config = dict(
    num_hidden_layers=9,
    hidden_size=384,
    num_attention_heads=6,
    num_key_value_heads=2,
    head_dim=64,
    intermediate_size=1024,
    vocab_size=8192,
    hidden_act='swiglu',
    norm='rmsnorm',
    norm_place='pre',
    norm_eps=1e-06,
    positions='rope',
    rope_theta=10000.0,
    rope_fraction=1.0,
    qk_norm=False,
    attn_scale=0.125,
    bias='qkv',
    tie_word_embeddings=True,
    parallel_block=False,
    init='normal',
    init_std_qkv=0.0163,
    init_std_o=0.0,
    init_std_up=0.0163,
    init_std_down=0.0,
    optimizer='muon_variant',
    learning_rate=0.00231,
    beta1=0.9,
    weight_decay=0.066,
    lr_head=0.00555,
    max_grad_norm=0.5,
    warmup_steps=200,
    schedule='wsd',
    decay_fraction=0.777,
    decay_shape='sqrt',
    final_lr_fraction=0.0,
    batch_tokens=65536,
    max_seq_len=2048,
    doc_mask=False,
    train_tokens=425700000,
    max_steps=6496,
    dataset='wikipedia_en',
)
MLP neurons of a small language model. Each row is named by its layer, matrix (down: output weights) and neuron, and shows model dimensions 0-95. Each number is 128 + 24 x the weight over its row's rms, rounded and kept within 0 to 255. Numbers have three digits each. A neuron's up and down rows have the sign that makes its largest values positive.
A block is one neuron, or neurons of one layer that tend to fire together. After each block is what it responds to, as a language model described it from the Wikipedia text at the highest values.

L5.down331:113145138159113149148119140136125128172125118162087184159138136091143121110115164091094137120162158126175141114091177143106112120089110143163123139166127134145122123109130147142151160139115096107132164169169157142147125107146144110120131120118101133119137088139120141124127113114117127105
L5.down576:132106117160124074156144103154116120128158138151116122089138114104159129124114155139162149143174115110132128148132145146150125116105117128107121116100116109138133117078104093136118118110139107153104094138128154138152169123127110127110126135130145126138141149142119151110103088083112136090
The end of a person's first name, often the closing piece of a split name, in cast lists, credits and tables: Tre-vor, Li-sa, Tim.

L5.down305:115177115123134128146148139109115117146199108127118109065106100122138124141128101131122128109126116106119149157131112129120142171090143099116111093130105163136152101116169132131099136124106132111108149112136082096123078145112065130117103089160086122109121144147138091109145131095147116136
L5.down946:115116152122159122169150132127161116133199131124137133130133141153160102129136115126132117116117103134081133111123119115176136136155084079114146127080153099130141123156132114154059133145147124109112115104117095136100107082146163120122096106113158136100144064161097123114105160116144101172
The last token, often a plural -s, ending a multi-word organization, team, company or title name, e.g. Carmelita Films, Blue Crabs, Hot Shots.

L6.down4:111120126131090129074121094135111124144145159164142152104174114135106138124135093110130119151136164141072137156127101093135088154110140060118139139168181134148125123092146108180112127097087143117166165122159116123124068125151056104172109111110109118104131125099148127125152102116105137112
L6.down111:112138111118166076103119168144178105142129136124146129134153156118096093110158131088106146111147131123178116129162124134136163107153128101163133141125126143119103137125114123117140146130132132156129091131116092083131142127057159136120122120143130137134110124086129142132128127152131160138
L6.down221:105113112102102104141162117117107122074140113124155137169101118157130067158131132089116117152121117112123146097132119189122105135138079129120113120083120140158157094147156146131118121167145080120145166151120119109111139133102113123121143068123144154145140104121105152107143122124123138157
L6.down303:162114165116169136148151165152093086097115097112102098132117105149115156103114132114154151130163129086107133114167115153146105123123146143117158114129135125128073121170122152143135112141158153155128150117128127169156106139157152165111167128129133104141115105159112125135087105137111130158
L6.down474:118151127097129107163120094109130128132133113149129166103146128109127159154111158163155156132148168152139150094100148140177079084105090090089131119114144160154149160141140148132126132147130156124132171164132112125103135145124097137123122107191136105135164117094117112107160096180093158113
L6.down537:140157127161133111138161104095123083119116096110197198160128141157159114121178169123137159131157094103131134124157133162143169108154088159166152142103120146125125170162140111124154133132116147112161137128096119121129135172115174115132111096134116118143149132112145152132141172169100165152
L6.down618:092129113122134093154136108165112092113147119156124111081170119106119107125159128115144130134164112069151161154117097096143171142123129102092140100117135141152108101107106125175184113126123131123160147101139104119110120130121139154106112110090124110115139154125096113113137152133116132155
L6.down786:110103123114120135137192135125132137181055145155151167116115080123105091155096147123125135133131117139130135118176128114142115114159110104118118132118124150104095061096127143113135150150121131160129127120141126157114116114168134088156154088109129101156143122136133093096137132145127138128
Word pieces and words in the middle of long official or titled names, such as Accredi-ting, Ident-ification, Royal, Revenue, Expedition-ary, Technical.

L6.down140:163135167113075136115139137153120118101116117101136144110156157117129108151123134122158096087124124163137124108117110170118146121090129124121158097140093122156099125102163151151154131107117118130123124140118101134125122155142100133120170100171151121139145125148116098151128146161147112187
L6.down436:148078129106159147140110142167149113123162120134132142101115232088119107143109129127136133093094160180125105137094167113123134153142104162131165115119131123110146153135126152158139110102129137119099140134121149160136144192117111111143127147121136099129100080129138123126154141114110126178
L6.down486:119143135120136130121105108135139128103131092118117092062112120153137111137088138110139106118137096122054139115115104150120139140096097141110115135123121144107100130139118168121089109160132121127127139115134120095130097142093127082134085146138100084115134154156143098135141112113079109145
L6.down497:096129165136135109073145172135148118124165154099101110104112167151108155102174121148157122123158126119109139119119156151103174156129158137095129141115128140106140127080148124154133108127085111162193135135133119113184103137123093118112095119127159104137144109123141131139155115134091156114
L6.down605:120151114110124140110125083121123057089133115122112167118128113145129114110126143132124137152163096087089133179125092173116087152077151136136144097146109129143128165123108170119111106131111146100149141148085097093113137123120145093137093128095107084142131115131126092133117111119098088095
L6.down625:147131146111144149160099106068103165137150112116147170191112058131160126132157090147123128185108098142140108099109174135137101166145139118092124124099133091094102117114093122124148146056132144085131131110141137133108154112138100125164119131142099168103111152094133115132133127137122121140
L6.down658:112161156130100132144146105107101129147006133171146151109139101114091155157102115131121150112189130077107089117121093106165080113131076128063123117121115137125136158147113141132134091147140131117115108113142115109111105103134146144091139153128097124134110128107121096126120135089134127124
L6.down823:156149121129133123145120099144148092135083132060106135126135133099117135141102146150101103111132129125169144139165118118143123132117107109212121099152117142166135145107129169082161091082132124071147152125112158128148141152117115115114151102126123097111115141127133089122131163087121130124
Fires on a main verb that takes a direct object, often its closing suffix, just before the object: dismissed, praised, encouraged, criticized.

L6.down33:150102132119086112153109147134122150145113142135148158087141122119122101171140133108111096078142116164135119123118135101106114124112151143122116100146157167161153125134090078112112090158151133141086107120157155133131104136129094134151152156075134165135139146148118101115146091119123121148
L6.down479:121105090131175150151149123109133162126148136123081086114146161133102156141124156119097116154150159081118071140103083130178114101132139155138128120080151146089092164171131125098157119132120106119167110108091127148129113138080153137133142143098107141118141156112105179134127090115112140138
L6.down620:166129125122127121144139189103111128076109134100143108091181148137126121134171089075127101113166115147102095171066105089146131098129164187153125148170118150145088069107142094151182122110114083132137132134114133128162115166140129112171152108133113118164106087153114115160147149171109163101
L6.down758:129141117120165139103143105124172084126120101139141113100135116124165140131133144140118140106142089092144220117092127090109154121155139159091142139111120114125125150130116133145148142167176117145095132139117118113071142110143104082156142127125123101116120122154113155108071138114121142120
L6.down770:147147167134141171136117170141128091142173121125128162141093128181119139116159143100120156126102126125136124139133089120156060130149090147109152114109094197106086098129133136132143119161088152122115130125125146121146100130059105123120156128120112099133119172122084097108157136157089102095
L6.down854:181178116135140111118129090106115112123178115179149151075114151102163128140114162150127174062120135151123102122138121158103127137112113092102174125130110162108109142162102135072139164135109162109135140087129123129169148152130121139164123157120135101115116127084136147139138140117107141121
L6.down957:100080089085094119150088124138137148150109101143121154144140186146118116101115127122151151098147110146138142136152123087183120166087130113174098118101133125100105123162111158125164144156127111106123146126125091136185145128100192134096154136139150148139106135121160115104177131147136142130
L6.down983:127141109130148106122112108124154121137065152142108163119116141119141093146144140166134110101140137119113149108140162137086131112174103157155137112077118188127095207162186172161124117092130131190083106094101113119098123107113133103102117175118161117140183128173075117136127127141140145174
The copula was or is right after a person's name or He opening a biography section, as in Davis was born; also occupation-word endings like bats-man and blog-ger.

L2.down52:146147132117153104106111156122112128163094137147130125147126159123099138120117109091132116179172141136150110152151100177114148143152137097151116134115146114101117117141119101164149137124111119127141144139140105115121095134150148145075107093109086097128165125140129146092098153119120126112
L2.down293:142147126127157126111109120107110089156137129097163089126137122104088119094155123099127105119131110128128094146165163146090119129109165139154101135152111138144127086191115105101173109130149096142144113168115164108129110112118126122188122078099114103175165130156127131114128119145141150166
L2.down458:100193119134114084093176076117128088159157165125172152129136106104113118100097140124120102148123115178125137089110174113112075105117150115157112149126095097145160172128087138088139085150143126128158141143109160141130164138128107099120114144138128118112151155136127128142143162165124150108
L2.down711:136165121140113099123142109140108164125130136159162127136138095104119167124118126124114107160099158150160122169132153125123088102119125134095080134152123100159099127106111161121122119113123110115136152138140116142103113117091073122098109142091114102140129176111157167128153144170118156116
Mainly the closing = after a Wikipedia article title heading that follows an infobox; more weakly, inner name pieces (di, tri, Pi) and " of" in fixed phrases such as "Register of", "As of".

L5.down247:116124142117107137103136138105104086129142165146098142104164133093113154133148125082087110143091143121114157140099146142121124147132139132114199113098143113104162133128134101148107158101080115113121127126113044151125151116123175140163119086148143097110132136146059144139076144129120087119
L5.down695:094142127118170140144130119147111131147141160125113132102114119137109140116142129165128082150124124157106131112119119052142133137098151128127134143153125136116145155123103153093171132135145099091180134126137130115154140136139142180153136168098171110151128122168113118137168146123173124125
Main verbs, or their final piece, right after a named source or agent, mostly reviewers or scholars in reception sections: called, praised, argued, named.

L6.down130:135134169145103150139152112146088129117121147127197137138105108120108102145161146125158113102120091151111128167143098143106121138112109137151118133158108181143121092144124083093129186149097096171124163173107147160117093145138159111127158144107139106122144156141139097096094110117080134086
L6.down434:115144158152115099120130134208134156130096132139132088125142153112173117118141131122119126165075160154182145175139129104153210124106167161177135092109125109150117167146091113136143157101117089128115113140126138130174168158108139115140174151113129129085120111130132131110108159115111142129
L6.down599:118176112166072209098141095112137132110156104113145129180170147124146147128128108114102132107141140115124114120121142124110137135139085135112112137135122145170159148142109104167113129168147173097085121150155145138087140101136082147126168139106150118133139118099129120164163165096149129148
L6.down789:108146143156128137180148146102132114108129066134128120145139120125117145122169105130143108120195085104131147125128156069130090129109100111135070087103110112125130148109133077130115138107111171126108122118085142123148103116121114126136095121122102135116105188095110068136097126097179139107
L6.down939:084148073134120100130141114133132106126149071108198118089133073107142120100116105119171115095118123137152103159142115112151161131142129113151148121149115147144148129103070148150091136108122118174108115134097152130139118093109122103154118139127116125142128096138115127143120131051128154144
L6.down948:125100152135177140167112125137097095121088101098098137078161140102147143121131099143108167166132164164121146140089123117110134099127129159128141119122154148147102092128174134090138160177130115085183126106121098161085152132096154147097146114111111109107135146155121145128142128121102088082
L6.down985:112130145134123113135165094105124150101073143122118161172146088084115154100148115167120116085104133101140181134103118120127129147115179127170121143113112144129106153097127105140127147108069168144113131136123110127132122151121128084124146136200108133135156134111115079123090158138091140119
L6.down1008:143122104133145118152113161125149130087165133102155169151122115160140152120164120120150124106154131201125150132108123129128164145115156139102140088147131117098171149109160114122113117133131085133153150124119100120121075168147130180082192152120147149175126131140107122124125120125139105165
Forms of have after a subject (Dillon has, who had, would have) and part-nouns after the followed by of (eastern end, midst, rest).

L2.down98:139142113162167145139141134158105138165134106133136094116104115116171116066091153134125175132112194128158123108094159117092133142127132099166155167134122089132175107136136130139119143116089160127156191102130097125154126166154141123118128142116133169113143137126090139098099107125130155112
L2.down103:123140115109152144117145139125131137137121100183088090126101107133137169092139133133131138107143137126089151111146115106108128134124138122161157166126136126106190125132184135103122117145087134157127131100122135137131125122085115159130151097105160109139097140151123146139136156105150170118
L2.down448:120140144101111124136154105131127189193142130099141083180157159143105115084119103120137119123111147109124128096125146157146161099092107152129145130122163152136158122153132122125128111163114090129099170123173131119139099165134136143122162099136104096170105120093124162098131143125140119132
L2.down972:122087135138112087114141180122136094079168101111145114179137135106128088130119126150154084149128136131102109124114196113124179151103120148144107145115145148124152104130095140118158137150114080118138099170127116150108147129126086156103140094117092132148070114071157143136155115103101132130
Digits inside multi-digit numbers, mostly the first 0 after a thousands comma, as in 150,000, 27,000 and 5 in 50 mph.

L5.down179:113153159107133084113170113123136160115168148110154123183115169098102105149133108151142118094116104129106098138162138151127078091140132111149109153081123138117117089145129149113122166119107103144154143126071154127110139155168117150143134143172120063080120132160116153124120089104164123128
L5.down271:126099125128138112131113149107182163124130104104173115094126077145168116113103137138111099124173137129137112140099107136118131114168134080161109128118161116145133155114138130134120146159113101116175101151153140143122141140111125125138120110084119095138163152143113112106105159182200132166
Highly predictable next pieces: mid-word fragments (li-ber-ated, Birming-ham, valu-able), well in "as well as", widely, and "==" opening section headings.

L5.down535:118200116119139136151126155133171134106108093134103113129154123117096147118171164122111154136085135174118141110105134131112095145151081125150119148116115106160113149126110126140095103139142124131125115112117129101177115162187172091144114142111106125173144132109163117107127106124126069108
L5.down839:132131124164129114094131116097158108115102100115113092132131154118102148156166124099130103142142114115181135091106164136123131099153091148137121147131140078138163128126102123118106127129164115134093162108093114085111137137150091171133129139092134127087116136088125146188087095084080148141
Final pieces of abstract nouns, often suffixes like -ion, -ation, -ity, -ment, and often followed by of: contribution, predictability, absence, exception, age.

L6.down87:171099143147172129093096124129109124184133141126155131137126141124152150129131133169145120113127190082162110137167166137164104125166128097128133145137108134124155113131122073089151138086073143109112126137132127106121102128139113129140168111178134150117092147145122124130119100181138137138
L6.down90:130092147094154137087109121116126084129136152131118171153129095132100128177113099119162118180114143154152166184104145140206185084137150134133137183139111163132164068139089144141143123131114137139145146170138132155106163125130116151110107114150106147084124090160147108155104120146112079126
L6.down286:149114081149121117122134140145107103126115141175123088109106125119179178141161140136122127133125120118122128113144141078144123109101107092145174086163100127162084176113158113120136137143110110137186148177128142156127148125124089114128132141101122139097146145116109117141112167145192122129
L6.down589:115119162121158083075124143094165137114117132178112136129126149153085100176102122151087158088126146121159127124127163186119108103141094152151134151118128131100157111106158094132141100119148141098131134100150105105124132142098153139097162135138159149105143175176112132118119086141107075124
L6.down654:132108150129118148104189137151147102131166155114185092118122128098143168139111082130128165145131099123113162151137129162157134099170173132128102126109117103122111115140115139143122117118115144125103129137124112128144133142129161112145147114140105138116100108117138132105139134167106108127
L6.down664:099117119090135099152096175133103124110149149127091125152135119159136144138091131109123114171109173094129175131131199091112094172172115135108139100158101114126152125136143144103093130152100146171152106124185162153133117136168109149065148174147150138138184113080105152160116140093144158122
L6.down733:131125084116142131144083167109102098151131140128154135123144095148146088160171133096125164162160092132158152142081122116151122151139092111135149074125158128148128153138184111137142116106078136130166153116162146116143126121145115157081132130164140116149068130133105110160181132142154133122
L6.down964:164134119110122180141106142123118160178149154173105144114163129140163161146117088123133137110145089126134137110110127123120112135142105139141117127167109132119140139136169094089125141117106143134152079113109157101129184138144118136098143148156084170131186150087134126112153086151124170113
Fires inside a person's first name or initial, usually its opening or middle piece, in cast lists, tables and bios, such as J-ack, Jenn-ifer, Atti-la.

L5.down385:100134106106186141157119153152127155092135151154207122152101128131165129168110129109141111071161124128126122123141094104109106130112110163142141130079119130104112141157137124150163162144089120155142113119110092106177140082138132110149139126114131139089134113147130129161123105125137132124
L5.down954:107152165073157099110127142133115112118122139155124154091172097150126129109118082128146142141125128148076116134134122179136107134119152084108134121111154129122150154142133102130142137151144135086120102138175110109149143127138121095139137127140110130100131113119083151113139100147128097086
First token after a name that opens a sentence, mostly is or was after a biography's (born …) parenthetical, plus 's and verbs like hoped, develops.

L6.down263:124133106129139164125117121147091140107064075115146098099101151059145117151108161118103126103088085111146083086130156170128134151126126139167139175135134108094170099129118095112129172134165159126136126122142154165133115114106104086124126092088143130098093126170164142129159116089156100128
L6.down378:155101166108081071119126170205102146127151145120112153178093144134141118123139132124155127157108091165078158165162119178118096161128159095153159163110138131144093154138126152149108134159143116100142118139143151123115136136133129147132149134137157104142096126169147107100108158122160090108
L6.down516:126067124134133087125130129114129129130114119093169099113094104107139131121112125133105112143117123134143158146123094138137129176111133131141116119128162116142102119126111135166175145100049158106136155097131155143143115114098147133166172129115146113152158112143125139122145138164127113125
L6.down545:143110156112147119143124124091160122150082091117141165138110138132153084130181137171114118123143131113162111137105118149110106120140159119126147143114147120143165105151121130133166146146146161153108067129124108122109142131126137099125106113184111107119114127113135122105126140127089120126
L6.down776:119106103122133172118118130106118173087151148128120120121119096110114112116096054094149135139117145129111098131153138084141129113111126142108115143103156127114140116102133125107135113135099198145127132160126141123156117148108161158147128121119107151146094132113078116123131174139089135136
L6.down841:115114127141102116124106092118107127153131138117132132159167103116168122127152087149165154128130103132098143155154112156099174147132149083110087112127141114087084130086141127113135113131146125122160129101101144169100128135168137067127085158134110159150167112132091134092125119086116115123
L6.down860:175080109133117130118129161144136102175120121095123130129090123140152116123163102115123123131125128137111162152112147093109102146178119134122120134136128131169128134177108139172139148069068199135042124157105085123107091143152147103114111117133159091139111068185132145105142168156132119093
L6.down926:149113111160165122135167102080115140100076126101116151098115141102145128160133098164147109131165146129137109113111139151140140155097118178160100075131117109101115103187097162117094141112115139133135135172125154131135137166089136132092143146143100099113146141135131105102128154139143113147
First word or word piece of a Wikipedia section heading right after ==, such as In (captivity), Career, Plot; more weakly, mid-word pieces elsewhere.

L2.down51:127105126102167108131132161116149110114099123133122146135200140125171132150103121112110089098130098107147127095145104135114134125105122133131114136140140125142110187144121063110144129094133128114090137152178132123144134126147147131148120175140106120127115148130143083091136138140161107062
L2.down387:135111129141129102093103140117159083164194111120140160104156123133119112108157131163135112125130105111126129158177117146103145143161119103136154152131150108141128102150138111138151137115111129125127174114141091102159140183150117084111173078146061143132140155150142118096139099182120117098
L2.down406:086152136131113161100096123160139100115111123144133119130107109168074098115150157140135141096136097121150125133137121137137133078124112136140123130136135118157177099091115116129131131081129112084126141128128119127113142071107146109122125105138114143090137145127121127099133118102121145120
L2.down997:137138143125124085102087110090125107145197121103117141089123110136144142164147113129105105145127135150126124169174145090123134143144096162080133082152105104113130136139136082106150095158111158130103133142141129128133132107122156157123135155109100107106126175071138126201085124163132126127
Words in Wikipedia section headings after "==", mostly biography ones such as Early life, Personal life, Career, History, plus life words like born, married, years.

L2.down376:152126134138105136118092127112157142131082128121113159103133126140127159141165126137092166154124149152134116080093150123151164119159137156140112144124140106155105124112108137125089121138073148138132144119128126133112108133134116122101144084174153128132120105142112134102132115113137096118
L2.down608:146133146128139102158130113088095143133089096158124135107142135145115140138101139103135178101122101119187148153132106132146099142134142116149154112140151111133082142095161156116136089135098140140128122107091082154134120123168121145176108103128144128109121127103136121150143125091072125124
L2.down749:118112101145128103178154111119157146125127117142147123116131122136137107144131104154118140140150109141125144126108104135127143088084092135142143160187093128142136186152149120161185109136120202135136131123155123148117125138114126123110124161086095133133162107145119115124144062119125112119
L2.down923:151154087119178120121140146131118152104113124140149085158173100131106088096126130043118102134112135139174154152090093164126137155104148111160145113171164151153127106152137129114136092126144092142150104143111142133113115136115103136152134075135121100112170164115103126162116136077146169102
Fires on the copula "was"/"is" right after an article's subject name and dates in opening sentences, e.g. "(1854 – 1930) was an"; weaker on "been", "became", year digits.

L2.down123:125109140132145169132139127147110107163127149154133106116159109124156131129091165149135099156137098203170129156132124103097136130149114103122076150096121122135096136162098112139106122133090110102158100136147128096106069127080128111112153098126125160130117124119098180114155116080089113091
L2.down307:125127124140167147107088102109121146120139153111130145130122128146130155171116133102115146087142127112129144145165127157105149122116118134091146117140135144101100162108139107176090128113134142124167119160181101128122106111092088115128137127094149145147139139092130114117166117150148105141
L2.down758:134167129111122138119113130090137126119156098140102114096119124109109114134141120112092140168129083120129169130157138103127122146075095117104093161122107124140109133103152096125154135135120111129121142116132127162107085151102117111104092120173131166102138121166080157145149132137123129095
L2.down954:117131139133119118096137165135122100144092087160157166166145110136181174120146114160103120165127141122158167101115092133112133135118148145104073090128119100149114134128141103162104142116132100113126110135148131095158133165113116104119170129109121180137137113117106118116155216111131135129
Ends of verbs of describing, saying or perceiving, and their follow-on prepositions, such as describ-e/-es, depict-s, referred to, said that, about.